Weights of a small transformer language model.
Architecture: LayerNorm before each block, learned positions, biases, tied embeddings.
Training: a variant of Adam for these matrices, 305M tokens.
MLP neurons of a small language model. Each row is named by its layer, matrix (up: input weights) and neuron, and shows model dimensions 112-239. Each number is 128 + 24 x the weight over its row's rms, rounded and kept within 0 to 255. Numbers have three digits each.
After each neuron's rows, "fires on" lists the tokens most often at its 100 highest values on Wikipedia text that the model never trained on. A number after a token or word is its count.

L3.up112:137131175110137104103138122128111087148121151101130134093157099120111130132143141109147121155139105128092114112156102141132151112146162056121134112144136127115132120128141102106160170103132105115095147141092149111096108114110121125162117115118114138140133139112170134130166106092147070119104084135133122117186130092096101139178126129126103122134098133146147157093121127139130110139132
fires on: " that" 49, " which" 12, "ly" 5

L3.up1131:109070130132170112113157144077127128135122173124170127106124161128138083174105091122171151164155161151128114083163142112113108106135072095145150090119124155145102171104157120131193158137141099167117102123124110121116163159108133131086156172110171148157087103129160117133141164147145125120106117134155122158166134085091149099156139125131147135115137099112107155111136102103134098137154
fires on: "C" 28, "im" 17, "ac" 7, "E" 4

L3.up1046:126145189107128139112132167134161114165109165128158158129114129155116099114152142092156092144155132122146117118117097101163151117147137124152081126128086139131097091121137094148108139173119080152168131128097088091110087143130151119114132122115185103135119124089137082121139126155129106156132097119152087136109112176123128076150124156133139115142146132148185108126097114135115140144136
fires on: "-" 32, "t" 12, "s" 8, " –" 6, " and" 5

L3.up489:119113156147119108122161095142143107084138146108159126136159127091111123112177129144148142141110130159134141124159157115139140131111096158114118120142115135115144132085136139093093165089114128123075103116112089195115177096079147095130160121103116164164139102130140145110141132151146111144149156155147167093106136098157125106157153116135117125162141105183108123147150097115111155130138
fires on: "or" 15, " as" 15, "ul" 13, " in" 11, " been" 7

L3.up1198:171157117096143145141146122121134141096151123190148128093126133147116136146073084157122121156076122123129116138095086094118078125140087141094148134132142122073101152139097138158134148099153122145123126110114168065108156143142104108113116150133143103117153136128123155149105098157172131136138137140119140137133085166132124149169116109170176093122139161105147135075147146133151092110141
fires on: " at" 29, "ac" 15, " enc" 9, " qu" 6, " att" 6

L3.up130:149156112132093147092134117118112117118125116180112170162159128137153164156174157157134097168131145111100126146121075100090108089172160147083200148165151102108128120162111131124118180165117117157115113133074141154123137144122153128118082098150158109151176135161123131119129132168151093115152120153137124089124113196151149145142110099139150099104072102153133145096123134143117131127139
fires on: " " 52, " ass" 8, "is" 8, " un" 5, " f" 5

L3.up417:148167130106132135129113156091153133127164122131132172133168167123122124147114154109119075184085140128114098125119095086085116124117114089101209139085142165142131103152113124104152177087129105168163140090132133122136100159114141117110129129112143100166114164108139113116132103144145145134112104137137097127133126170175154092109138127159102140112142086128141126097168132133111179142144
fires on: "-" 71, "ure" 6, " (" 6, "on" 4

L3.up473:135101146123120139134102171137176109113158163133149135111091150165103119164146106114164161141116127130121116106148134104129156173153092127155127156140110152134134094129118121114177167122105132127147112100142085126101138164105133112144139176117101109186155110144157113132148121151132119150128091125163100145180156100145162124110132094151111139158162113159097133093150127119138122113110
fires on: "pp" 15, "eg" 14, "g" 8, "itor" 7, "velopment" 6, " research" 6

L3.up560:154086132125132125144163159081098105107119157127152117110160149107128088151115153129154148185132155172110132123125175142121105107130115119181165145119103154160118129110135117106137130133129088153119111142081163168170160105119112126146132115139099146103098122139148136148175184116134169154129105135136114128131143189123166066090178117079147144165122139112130144134150080101089115167133
fires on: " |" 41, " of" 19, ":" 14

L3.up399:111136088144118169076072098125114091139116091186144087148112136127145150127153130124119153132121071177102140131160127137121118112162135120116147132156139109117086175117129111136111123106134139112185120152111141095120143102112124138133109140119166122165138071158143135179157119130146144117149173145126097094134080152153123137097121120130140165137075098100108107154093141141126086122134
fires on: "es" 23, "s" 20, "ives" 12, "um" 4, "as" 4

L3.up287:133156103167119136115136130137122074117136118157121127159138126123132152109170100131146148125111146149131138108152128074146111100153147138136155193146116120146130144149128133140104173178077128181112102110105114151108169119113150106136099119133158112123105119112150110148113081197116100103151092142145116158160131106154146113155144170165116164132118102132111102140161136138118140122104
fires on: " |" 95, "\n" 5

L3.up1211:124126149132111141102099147097097117134102152169181138141147130173118110117128157106157132113110115136122132148148122099127180100163171140121172126118139155144179147093115160142142156112125143109153054137107148135119123099131149083133124129098131125098112121175081126117178106140124167158133109136120120140118118185059152086127149112122157113125093105142103097122118110078093145108146
fires on: "ing" 33, "ial" 13, "ating" 10, "uring" 7, "ary" 4, "ate" 4

L3.up614:153126117127100126106161113123151127132137139123140088103114145146138194117150101114091125120131095154158131138171126122132127139146100125109143123124087148113140136082125134147118163113093142168093139126113143106149135106106123128146150148118153148164107126135105109176156136129139151121148103159131153122138053133142131144138107119114153158128125101128136091128105111135133119141125
fires on: "\n " 17, " insp" 11, " became" 9, ")," 6, " prom" 6, " by" 6

L3.up321:149126149148215137112161137121121124156106166129096139140168140175140166107117123122124126167105095139169110142127083107110115126117103128129149144087152154121129152144093111133138133112159069169100137127120116123103126135098135119104116122122093122100090091115135109131152085085188148128133128171146119094121104138122140130135153176161112162134082151124118116107169095105142118139156
fires on: "\n" 71, ":" 11, ")" 7

L3.up324:140091175128150136132128076110119103163147110148122166093122120181150129161120106120135153170114122120145135136094172147111112086110136133120124150148117065119146152099151089118100096129176096150140139172141127127095138129139116092080084150140110114112130114173105129141087168104152093118168155126113139158098122146131122138116121134145169147143149170137120137112156112126144150113151
fires on: " sh" 26, " r" 19, " st" 10, " sk" 8, "ps" 7, "ok" 6

L3.up277:156133070125108133149174112100113149159140117147125150162095132134179106143167121115150153111129115150139111109110100095167110141179108115112126129134098099109113119142142112162099156107083141159123087101081139099108143117146121132113144139166163121086179148125126105138147088129147149094156116132110134121167129144131157142094163084185107126140103134153162132104164153131114169106178
fires on: " pr" 20, " cl" 12, " t" 12, " r" 9, " l" 6

L3.up150:157117075133130129124125111094130145137147130127136154134123121087179148124138123114125122100128153117156108115129127108118138096153130132122166182103147093089151145095170129139130170103105096169102186110111078147093123149129108101131149114110150161130153100112086138128164100109099129127147156150103118156179116141113112125170137087162103096140138120117101120137221128112126142144118
fires on: " Y" 17, " J" 13, "y" 11, "ang" 9, "j" 6

L3.up54:128116115137070155132135115105135113159101147158144100146113141130114161150117125129141161103178105148142152128158158151174157105097107138120139119127130116133150124105176124093144113134107148126076104134116092125135112115151124127131143168167135156109152099154126143144110130099139122153191160105146155142107108104136166121125111108130105113161177120153124150137164117106147160104147
fires on: "it" 41, "ect" 14, "end" 7, "i" 5, "em" 4, "p" 4

L3.up791:126119171161123106142156076142100106130123134160122119094148165179129168145140170122134133128116102132137136130166138111048053153147078076080169155121116103138072144131132166169133168140145070151122131105121108128129143097085131151123126151125169127135115092141105091113126102134138117128131114148129075128137126118150116144156121185163133139153120132150103135094150090112091131150141
fires on: "," 89, ")," 5

L3.up453:127149091117117123147124123146148134096114125150188099104136134158108141175156161116110141136137096111163149122124123111133107140141100133158143123148123116103164099109136122149097154091120136117065136145097121130138115101164117042140106080153134139155104140122153151150125112108135138122122140149115139111125118142180154135090144157156125108132145132157135126134137141118112163097115
fires on: "th" 33, " def" 9, " end" 7, " son" 6, " father" 6, "-" 4

L3.up237:153126144110143121102119096148101109108073175159133084166100113111089165158162166135161178145130110131116125114121121111122069139127122095108140103128125135155086186101157134128136120101100075115101099118136098147090110150109146113151131112153112112132142101143121089109195142159128130132124088119127122143176142090112104119126143097106119156173092108139116119119143123114116148142158
fires on: " 195" 25, "200" 12, "20" 11, "18" 5, " 189" 5, "00" 5

L3.up1057:146133126142084115143102137115102130143151111159084117151114162142127163141132134134130119134139132166110094105094127076107122120121146117141122100115089117117132144131096136120084113124102116118139072118115131148105134138154102115105118111082148125179124102142132138191176124124126103128138116123105128135079075113107123141114131144076136140150130155114139098150162115112156118111156
fires on: " H" 74, "r" 14, "e" 5

L3.up835:168144153122122136075154130117135119145116126140140175136126114087151147134158110122111133180132118142133146133109080122150089098119105153073135138114123137130097131131056090142130120119164148166074180121129100084111177117121100092131093103156123120193085140144086144123117124102153155126173164157122160117115141127103150129144133095107178119155149097084151110105163122114151129090116
fires on: " dis" 16, " ent" 9, " enc" 8, " qu" 8, " pro" 7, " ex" 5

L3.up757:154139125115159137111103152104115087139123125122122125184148100137106160162140101105126124155103085171127120094138091100129122138126118119157163158193073122136080114128108113103119129142082136142126150118106121128153162147136127043143150175102144120128132134132097138140149116147147097147181109165131151108138130117136149095166134118159142150177131103131164130101156117114133098138160
fires on: " |" 88, " +" 9

L3.up725:151133110139133124084156129124117115139094169112131108103163156124188126127183124116104123140086093144196166093148141206125127140128102105090108115138177139133114135144170096146151115107164145134076125107120104094180131127133129148138096113073145189151114100109171109124123132117152139114113130135131124126161117173083129113149159148148125142117135134111136113090134132145111085101140
fires on: " (" 65, " \"" 29

L3.up1023:162161148111165109142133094137111125123079084156159108140152184122113144112135162110162123102114115128159113140086117115132087130144110146103096139142103112159124124128112148135137078140161128152125154108126142122131119072144132126100085107126102125106143123089143116135119148183151149136119123156122075151135068185127168092181171130116140139129124133140109129137140080124127130138126
fires on: "," 43, " |" 6, " 23" 5, " 25" 5

L3.up778:122145123143143134140189121120101124119108110183125123069182153181110138156102163134095107129100151116123135094131137113115125142140106138101117132113160127133125126122153164185118112147145139147151103121082154120132152120134148119134103172119126123106067164118120120114137115154141116132130113151106110062093145110131148106105131105128146090122140123144127106065125104138148102141128
fires on: "er" 17, "ist" 14, " director" 8, "man" 7, "on" 4, " artist" 4

L3.up958:121127140135147165099152144158142116101144116163123114136116092132151157134105122124164148117131141125101127104123121084131101117155126090072158169123123113113090130110119164130132110097087108129162081101097137136101099145175130141107111137133139111116105137128156073144131133121147085123129173138118125114119139105142162163126133085154104121133147134118145160115152148124121138128133
fires on: " St" 45, "c" 14, "st" 11, "est" 6, " form" 4

L3.up612:176146152146094146157127124090122124144146123128101093134135136140112140153134092114116143130133148130143116123087114118133097137124113128111149160107090171130140150101106139130134120115128122185127124096112127146089127110106124127114094117093136126105149134105085113153134106149205118149114098128101116118095151113152162154132139133073159132116148114103219136137123149104133134119131
fires on: " St" 82, " st" 18

L3.up160:131118163134176158152146124107125125106100130156063145169104155146123204097156133111116129146103105112152127115124093120125091158145124126087111152128125142122125139149108143118136119106068084143125124117100133072133144110131158099136120132103139120137103096141117120136128101202122088154165138177134141115163115129137126122142148088145127164150109190140170121072171132115116117150150
fires on: " |" 66, ":" 13, "\n" 6, ";" 4, "." 4

L3.up717:186084109127124123141103127128105115143103132184120120112085137121108160121150151123145168150140158122128114109110151101117062123152144069136112172111147114146114192110135125082112140105137072139110139141096106174085120116107115126101131122105139127128121131134160104174155134080120134097127136126094108150122159134120106141148134106097104158200070127167109119090168100118130125174107
fires on: " M" 42, " L" 13, " R" 11, " D" 11, " B" 11

L3.up633:148130172146132110174149153120125123099129108196186128151120135127138152120153123123123123136108156125125139122134146096156128119165111098133175135115137123128121141149101112177119167115106143104138131125100077081117151069125135117132129106154138132112132163123127143155136088146128110143101131167103143126107112164121102114128136118083091122115109085138182128108131138144109145140120
fires on: " con" 14, " ac" 11, " comp" 11, " c" 6, " cons" 5, " acc" 5

L3.up360:125110125127117185139104122139149096118123169079145154116134124121147112139175123145141094166141131144127121107154107158096132107164108100171146123112070156094121111105137108078137128142127120159095108126112111122131098123100133111094143141122164133145180106104157099138125131111179124139124125126171103097122137147156156141144145139130166188139137115153143176103174133127121131161148
fires on: "-" 21, "em" 19, "os" 10, " des" 7, "oc" 7, " d" 7

L3.up932:134127104143120108110195105153136141098137160100141125108141133154118163124149120130171139125091105136143102110098133106156114087139102143091128127163153146141114139146157118123061125158151130181139143116103130118111138165146152145131085157113136131123095095118188085127112077098140134132102134123101158115129119122102104120194139139137155135131072132116138112081120112146078086134155
fires on: " (" 82, " the" 5

L3.up872:147120127131133098092155123101111100119116147146083072150129188157122172113133122136100130132090044171175138131109142138128117148113137130087139101106138110153142173116134113150122135118099132152133150108127103166143154130125142093135108129149148122117116088139106100101137140135149110136188159131160139116124136126158153154149130181123116154131142123174125114162120106118130123160140
fires on: ")," 100

L3.up537:144133114138143127107146121145048131102124119124132123125149135145146135104134150118140097156072098133098111119128128111111122123135176099082128154088115152124143113133190152141138118136107107134167137131120173127077148098134171128146148143164137126141098126186140103134101073175135098096131112137126136117136126157080162133141154158138129168123149116104126126111142126143106128134135
fires on: "." 72, ";" 9, " |" 5

L3.up565:129155157134130107121149077128134096160091130111132175147120094111134150132186120137131153123128142124144128139119152101096105111127138153108144167108090108120107106160145087181062118147161133119133098159106143043125128107157137151125098143125150108130170125119193127177111139138152147080117095132100143137163089140110124110118135127127087123109128116122139109111151098140131133111135
fires on: " trans" 23, " re" 22, " do" 11, " am" 8, " ref" 5

L3.up626:137107148163123142186137129126103115104108109142119109105132159105154189092164138146097129126124069148172132126144142120085088096111140150136077110113124109156127151107133161109139131183149147145118133136124113152124149109133140135107089069147114130139110136175128115141155135188125037176122159112121115137111105148089101130167140090134125158147129163156112108129120132114106141138149
fires on: " and" 52, "," 48

L3.up763:138068142129145164110107147113165123149133110132098132118123131065150138156125132088132112180108147184128140099159140133135081123124096125110148139076103112095117164131155148126121133117174103147084109145147134163146166136152087143096159135110122152180139137134134119134153099142154150106126139145125136128106095114139107138134110089173116121144118129128149122131153123139154123172140
fires on: "a" 65, " Ma" 15, " Sa" 8, " Ha" 8

L3.up231:127135145103134150111176143114145149129107161114133155127137081133090140128134123110158154105104104123111121100158076130159116113131126134124117110110128151109106139111098140170096159128101132151095157093119121105159122151120142131102081153117140137124100161102107092170161109195139106146131124159161140104162065140133192152129126167144113167100131076111132132131174095139127143146139
fires on: "\n" 61, " pro" 11, " club" 5

L3.up559:127106155127104112181165115106139129081156127113137119139138123114120109152141130118171106170107122148143116111121105132158116126150123138166180148099141147091147118097156112116158145093144118137139104089119131077086126115101110128095132105081159129137167105125159133111145099151164117164174132118142053130128134163133147125120157118107165149115136122126135146119175090140114116147165
fires on: "oc" 44, " st" 23, " ch" 11, " m" 9

L3.up1008:126149155139128148138120112122143100078117127104086085150095129159107176164142143124119169136131137116117160114160133119117096125125142127155107137135095139161138119094123144100139102121111138088115123096114066124136115159115115126109135142136095141155169177149173102128125114113137104156136134150155140110122131108157124141136126124122097153137099137156105168090116130109162139118129
fires on: "ad" 38, "ent" 8, " Date" 6, "vent" 5, "c" 5, "art" 4

L3.up46:140169150135124116160157126090090120101122127141140115156137148096137139117121135115110136164129144152162142112150114130118099153154138159127107134074128113133108134120159109137165155125080111183118172129149109141157169146133144113108126149119129127133117071077150139129113112107141107149135153130179084123162139107135135135112142153166104101149164171136138119144139073135140130195134
fires on: ")" 14, "|---|---|---|---|" 13, "|---|---|---|" 10, " information" 8, "|---|---|---|---|---|" 8, " career" 6

L3.up1262:109139158129137154122134144082108135145115146168119117160150127146125133128106140119171146136082130107127131139136068092128093161150106117101151115138132126128053140114099126104136156088087125148096144100120109127135112153148156146097122115104139117129107146154115126117160128149215142119170103133123130114123113099088159149113160122204124156135114102093149109098149091135129116127128
fires on: "\n" 75, " to" 18

L3.up119:170112125117135121158150134118110151158122134097112118129167118091124127089132135112155165143146154150130135109131125155124157211135105127097134069102127141140145133125155091116192114150123103174089138102118116112078117124156116141149138150135135132084114090119111127138098174091122121165165112106157144142193132146119154142155144144132119107169139145104151126150132087122111104133138
fires on: ":" 39, " |" 18, "|---|---|---|---|---|" 9, "|---|---|---|---|" 8, "if" 8, "|---|---|---|" 4

L3.up794:143141129108115120102123133133159138056122198137121105164100120098119165120145118139132126182067127143149112138094149119127110123129127106110209159084080130137151174084097104102158096141096109147098138139142114128146207110133124094138158149122125121092114102123113143107150105076157165147131130151133130117130110091156147125107135075093140107141123144147110093156094106115138146133151
fires on: "ed" 18, "ag" 16, " en" 8, " ent" 7, "al" 5

L3.up1267:170132147106136117147129087139122142121105132125110127063125136089137122129118159095171123132115114148168087091088117140133124100113151115144113132144136151138126185126137095117084119155148118114147124131133080137090155148154126109107095115150133147156131125168169104159162173162117074139116147111121122126129135168189138126126138138075143160128133165102125123147150143148131111141114
fires on: " H" 63, "h" 16, "H" 5

L3.up275:136132137158147162126122131095113128129127123126149128126194132083109116164132165094165081107117120131135106111111090099145178137111128129106162157135131137149104116121119127143167121096164115141137146121134131092099121118156127134123131125121155143158125134095115101137122128144106123139143116103128112097112119170075140069132153132181124182158135115129195103117126100118115086125112
fires on: "th" 15, "s" 15, "-" 11, "ri" 7, "ine" 7

L3.up154:147142146109119122138122146119089101121051136140140070134124141134113166139119128135127141157138166139099137112117120138108108130127125117152125135141177139123069142121136115133106159137160034090155145151115119133096116108101132072159128104120108134140130150128134101134171114133131081121108116136099087138112167145123107117147131110122126176119126135149186108109145134084130091148142
fires on: "ed" 19, "red" 16, " of" 12, "igned" 6, "," 5, "ilt" 4

L3.up1172:145149165131121124130155117114151115128121097125144143177117092163152157137120096101119167121123141137114102117108126079154114146136102107114151132109122141125133088114099137119140132134109114197155164133108121098123082165137179060127091150104121115164148161125127133127077106121133127102127099102126104118145144155117189150134158163148197131132143098122199107136177117149130156131134
fires on: "\n " 20, " r" 15, " First" 7, " high" 6, " goal" 6

L3.up822:126137107172123149143144125140155131141149124108149128131121129102141135139121152143113115102135081133126144126168113136098126138126139183061150134136096126120162108132151080158154144139087101131118158116091121159144160155175201127096143075166145131084108136082147126140096139095129138152123115108122107116131112136114163084101094138171136153147137137165160159113109111140121104128112
fires on: "al" 27, "a" 24, "s" 17, "es" 6, "ce" 5, "ation" 4

L3.up68:179129102084137157147124085106128087159162142135171131182090130138141114151167105150129159126119108155115101134148116163139150177099116096123131118076152108131160138126091117144151139095108130164187102096148101111097112104107122103086116121133156140116166146169133111136099140168118133129137138108124151097153134156146145099111108134126108153177141123110142105121133147104103123157112
fires on: " s" 22, " p" 22, " exp" 14, " R" 12, "ob" 6, " ev" 4

L3.up504:117129106126103121136142121130095141155123092169130152117122138152103138117101125133137141129101143134140104132144110105131145156156182099086140105144146130138104158097119140134137117105100124135126113143127147139141096130169134103138128132160126126102111100137136092132137120096135039102192143110151126115158097086084124141108133119182124150110070184158155118134137120133138102146148
fires on: "ag" 23, "ith" 11, "at" 8, "out" 7, "ock" 6, "ic" 6

L3.up495:181116141111128156136164136137088083173145137162129169138141158170110138138139127136156107137078091113157126110114078080108120143134113121088166166101117122121122140127129177144080170139080142121124153094113104157128140146146157139081106141140142109095087143097142122138125104138146109098111139138153147143117125170139161102117172131138120130153138114129119092082151095149143147159125
fires on: "\n" 100

L3.up1108:097142170102124165144103147172138142122142071089167134127105136140082124098116157185132091127130126107134177138131111083155171121104138161110121122110131126111093137181097148138144110104125123101151126102128138147129091115181111153132157149148121071109089138160099158090121131114112153091099121091111185152113143120116145129129098110153089107109131124142099109117108152151140091112094
fires on: "a" 30, "on" 14, " J" 6

L3.up276:153102134106144133089166156138104107112157168111147109182127163132122122140167133141113103142103148147117136145146185113116124141114159106090179172069137160132136105102090167134110128098108089156092108141103158152101130113122106145139162119109115109137096130147147110131162105141144153107112117121109113128073156146115168114112145119100125129150104153133148073116162137128127100131133
fires on: " of" 45, " and" 20, "W" 5, "-" 5, " on" 4, "N" 4

L3.up905:151090177141128134091164145151105140108129128133150123112183118159126124092118105128049122164108145146126142152117127121103145145171125122125103122135106134094149155141120149164150125162183111134128132123106158123112133081122186120144097135122146117121132107151083139143137131116142130131150119099162143107114125140087135114124121146106144101112156124110132143135127110119108159118144
fires on: "er" 25, "ur" 8, "ul" 8, "u" 7, "her" 6

L3.up585:141128143140103118130110119121089127174118157128120098132133142101108099135104152094177119132136099145137142129088122148124121129123115140141110127136157117100081130139161136180161151143125080153143130129120105150118140123106140117131143121128136128129140105112103059134142139098123119160115132111141106121118133169125121115173150127188169152104143125102148125129147104116130080183157
fires on: " J" 39, "j" 19, " to" 17, " from" 4, "ab" 4, " in" 4

L3.up82:109082117148116119141149132105102096175079105145095103124108131125136135104171128115181162119098129124165139132141153127138057128107108149159117113129105116134165129119117101136147133133150120149084154169140113147124128141099134087140130160090098132162117144134126113133103161133117118125147153128132138160136124121137105142144158163082198134140117127124127133140172112108131087163124
fires on: "ing" 70, "ating" 7, "ings" 6, "ed" 5

L3.up486:136128108110133148136123084147131096093118148206137117127120115102132132131137097107151115153112101129122145097105143102134114092119103156168111158134161097132080219070142168127122101073114076147113134151133093114148152132139126148092157151131132090157138144152189123143167142143132088127132168136139080137079115124108121126119138104087102156151101124109121090108155093118148169135161
fires on: "O" 13, "B" 10, "H" 9, "E" 9, "P" 8, "p" 7

L3.up646:156144117130119158066153119136109140080099156116166088189148123166177108188121152124094105149130092133131132115168108111116155152146151133096145128106156147115141107115132115130123120113116097113101104153015133138141141116101116108173096100110139119127130074139146132138148104125129172138149161112128105117093124156097145168104141123166122144124132172167139107109115149119065129107147
fires on: "-" 64, "um" 10, " on" 4

L3.up1220:161169132142144140127186116106107138158071158140136171086103163154157147101116117145170113146115085135156131129106098130170127105160157110114128199120125101146115097110149138162091118097062101129122094130133109084102096154138119134162104131155182131141109126107142082139112089140133127108134091150118120122157172139121148111099129147146133117130127142104117150097160139139131127136122
fires on: " sup" 15, " re" 13, " ref" 12, " serv" 6, " writ" 6

L3.up993:140119143163103104123162121130102119149105140145127128121112170119109173141168126146123183111067116141120100135162159105109071148138108124115119163073146124140177168134138121151104145138116120151142147142151115134132120131103144134134154135133097099132096143156146087111138084149161041123141166139110098121122125195062131135127136109167104172131114104137090089110125117138127126157147
fires on: "," 51, " as" 26, " and" 16, ")," 7

L3.up50:138118146127115139083174137113105131125100128162115147134135098086133159130119193146164143170100088143152130140147136113137146103125110138111179104133150114114088144139117120127089110087125124154076146136112102086127102138178148104094121087093126146144123115165145125108140138148153119153172099114133101111097124121173132120126144103140136149132150122173161137138152116109123156163126
fires on: "ly" 20, " not" 18, "ely" 7, "'t" 6, "ce" 6

L3.up280:146152121127133158133166150070114125123121168122139126158126111101122133179129142136120126131118085217103138100166074160120119162128151109132115121082128165141167106105102144108143172105063114133119082107075120144126112162088099125147146111091151127119120158147112119107162138133141122115116180137112096138097136106127153094127113138159129150151177166173112115135170090108131125158181
fires on: "us" 31, "==" 13, " name" 10, "um" 5

L3.up698:124076129133139105139131100146120090098119141148137175134167207187126184150134143078152124172076081136155117129141111086138111179153056134092153156064133124152131155136123126135151186141144113156110089114142116104123115116105124109131111116130149107109121110146137112105112117170129112120159126156123109130133141104091167122163130183136134109092140084143103137134131118082136129165134
fires on: " –" 37, ")," 36, " for" 9, "'" 7, "’" 6, " -" 4

L3.up138:135148105110142140121111148070138085144090163130133104135135141133111147152104089121164113190136161147119110129082152172125108121139120127129141140161114139155119124111132102161111106155147129150139150104125135149109149120107162054131102134143150139131157127142094115134137140095151128166173109126143126108133139157168139084154140123109178166148132121116195137156126081100118116161133
fires on: " |" 33, "age" 20, " (" 11, "it" 5

L3.up1132:108165159149127180121096163138076141126106097118144108141191116099142157132089150116086112123099129143158116125155085110113132158123167144132112130105139122183132152123140158110137137074100140148118143103094168097114130085175154152149118109158111151116120153133163128153175149137140140109134111154127127129104154135115149081110113100116148135156108135165126114112142120134128149125138
fires on: "on" 40, "an" 34, "in" 9, "ple" 6

L3.up666:121162141116157153098122175149166144100087130116136116120152137136153136143086156126138112117104105173135147120141128130120122134148152120120214149132123098098163178138132098097170131094123111088094120131129144113112140090122113093121107080137168121160103145156141143125179138132130128132162107104110110117136125112154129099111166126127098162098107142128174089139157125144137102122129
fires on: "ly" 23, "ations" 10, "ually" 8, "ially" 6, "ely" 5

L3.up403:129126127108118102167145077148133132166100136160119117139142108154095121151136123119093128168126140101160146127125123073134150165170153133091160094141153129122083117130132114173131121149146124111121135141080140059154128111108111129141119132143073138149108136104155108158111121119126092110108194123126098141128086094152124122125118133109159083086125092133108100133089112111102078164128
fires on: "ic" 39, "ac" 9, "ounc" 6, " ass" 6, " sec" 6

L3.up71:144097109143193105141120113143097147098137129155156153104141123153153153162132157121158130130135148135120131124158119115107088146158109118131145157146134132114181149117076146095135107120139121149161096150099096108100112116158126112087121117119144140157134119124158109118144161138120136141135106124139113101131136119115128152142158145186132127091135091130141164129170147120145114128120
fires on: "s" 81, "th" 7, "st" 7

L3.up1121:136088142143091112141163145101128080155123140126102144075147086114150177153119149090146107122112114130114136109098145106153120125128081111120159131152133127136117147136149157091115152134118118131136161117117121098121144132136149085080155112102142114164153082126165080091117142130128109126143115153158151130137118111133118142156130170167114088120134158168104140117156126120127148163103
fires on: "ver" 28, "er" 14, "ly" 13, "erman" 5, "mer" 5

L3.up123:138154163128099129122133105156152075122134095135148148161121114151102131127145116099129131171091098137127101122144154135123135096105120118107183143152150159136123146147144113126148180175150107188087110160100126144104139100107151133150152113158154110143070120170137130122141115096133122138161137143109129117151129145125120053152151160123117133164100120151138111109160104122139107123125
fires on: " |" 45, "ed" 24, " over" 5, "ared" 4

L3.up56:156120151106111156133154110153144134095128104124134126149130142143128154154122092140119136108138158128116109131091116094130146124168138149087198146133129132088112106107082142167122162127151081124162156109091153142110141123103090140178084153153155111160089136150104125138127110100151110112140119134133118128154133139102146199199157117122135063126104116098178082094131121115144084135152
fires on: " the" 18, " was" 11, " on" 9, " under" 8, "um" 8, "ir" 6

L3.up375:145154090129121165175093128142165083144133160119150148137192134120120113171147135081116102169095138125123126108162119088126140127135057136102204151127123136123130107114144130112151158140148088115114148110136104124145132134121131115115122117138161124157126151140128119153127127138167097133150143127140120138118090129175173130166108099189147141122132094153165146082137118116140139168134
fires on: "-" 99

L3.up736:143133125141159116126113087138112120139108070155147127151122163173171157184134143134130139167140086171124103121096128133126154117129143056171131113089114153160118161111183098109106140155146120125129116144130179078102122080110157104168109118120126108152154090176115117120158160118159105133163154095174099131171128113122105118160153162118122157154108154114132105117174134134084119141138
fires on: " w" 24, " Sw" 17, " r" 14, " sw" 8, " sh" 6, " l" 6

L3.up288:141116167141129114150110155132113100125093138136106113129123170160169122129122119119139120121055153114133129134128090124091090150133095138124141160103138132144161146127101168130133181115115112125132116110135131163123130122128151079102138116094160113142104138166138111134145138152123125135138116146130119122069139132140133142114186104149149119107104117162145116127168105085145093150154
fires on: "ing" 63, "ed" 29, "ong" 5

L3.up681:133151131144107167124165146117118112090130162115150122108166188098133125146120138123063116128116088147176108109181095111094106146110124133108148152117145142136088108138133133140162153122077123162110120117102132152154161111149120114165122140135135160083110145119090116131132109102137168105160123113172135105107129126141158080106098093103146102137162126128107133133124141125148155163128
fires on: "er" 17, "og" 13, "ri" 11, "ient" 9, "ure" 7, "ist" 6

L3.up984:131099150139104127105108095111124107092120106091154140132150121194104150154156126132132091155119089128123137105136139140107146124104144102089158124146123128150111160110174108067130171175113132138111128147108151129136120101136148111143106139122126137087146126075130137159169091112126130145160170155149118123145115135108105055127152112079169165169111121121149171132097110101141134151147
fires on: "in" 48, "end" 16, "ent" 11, " |" 10

L3.up1122:112103166124112124136175111160120137101147132139105158156200147164122132178124187115144091143111141119116112147063096084083069175154082162081170137132151127153136143129142134111122193130155131139129147106110138181146135106129140143104130111136145123103147110077091114144141081161168132113136106136127072098145145116172103131159113156139122124132113097154137167114111149125102131140144
fires on: " (" 80, "," 5, " University" 5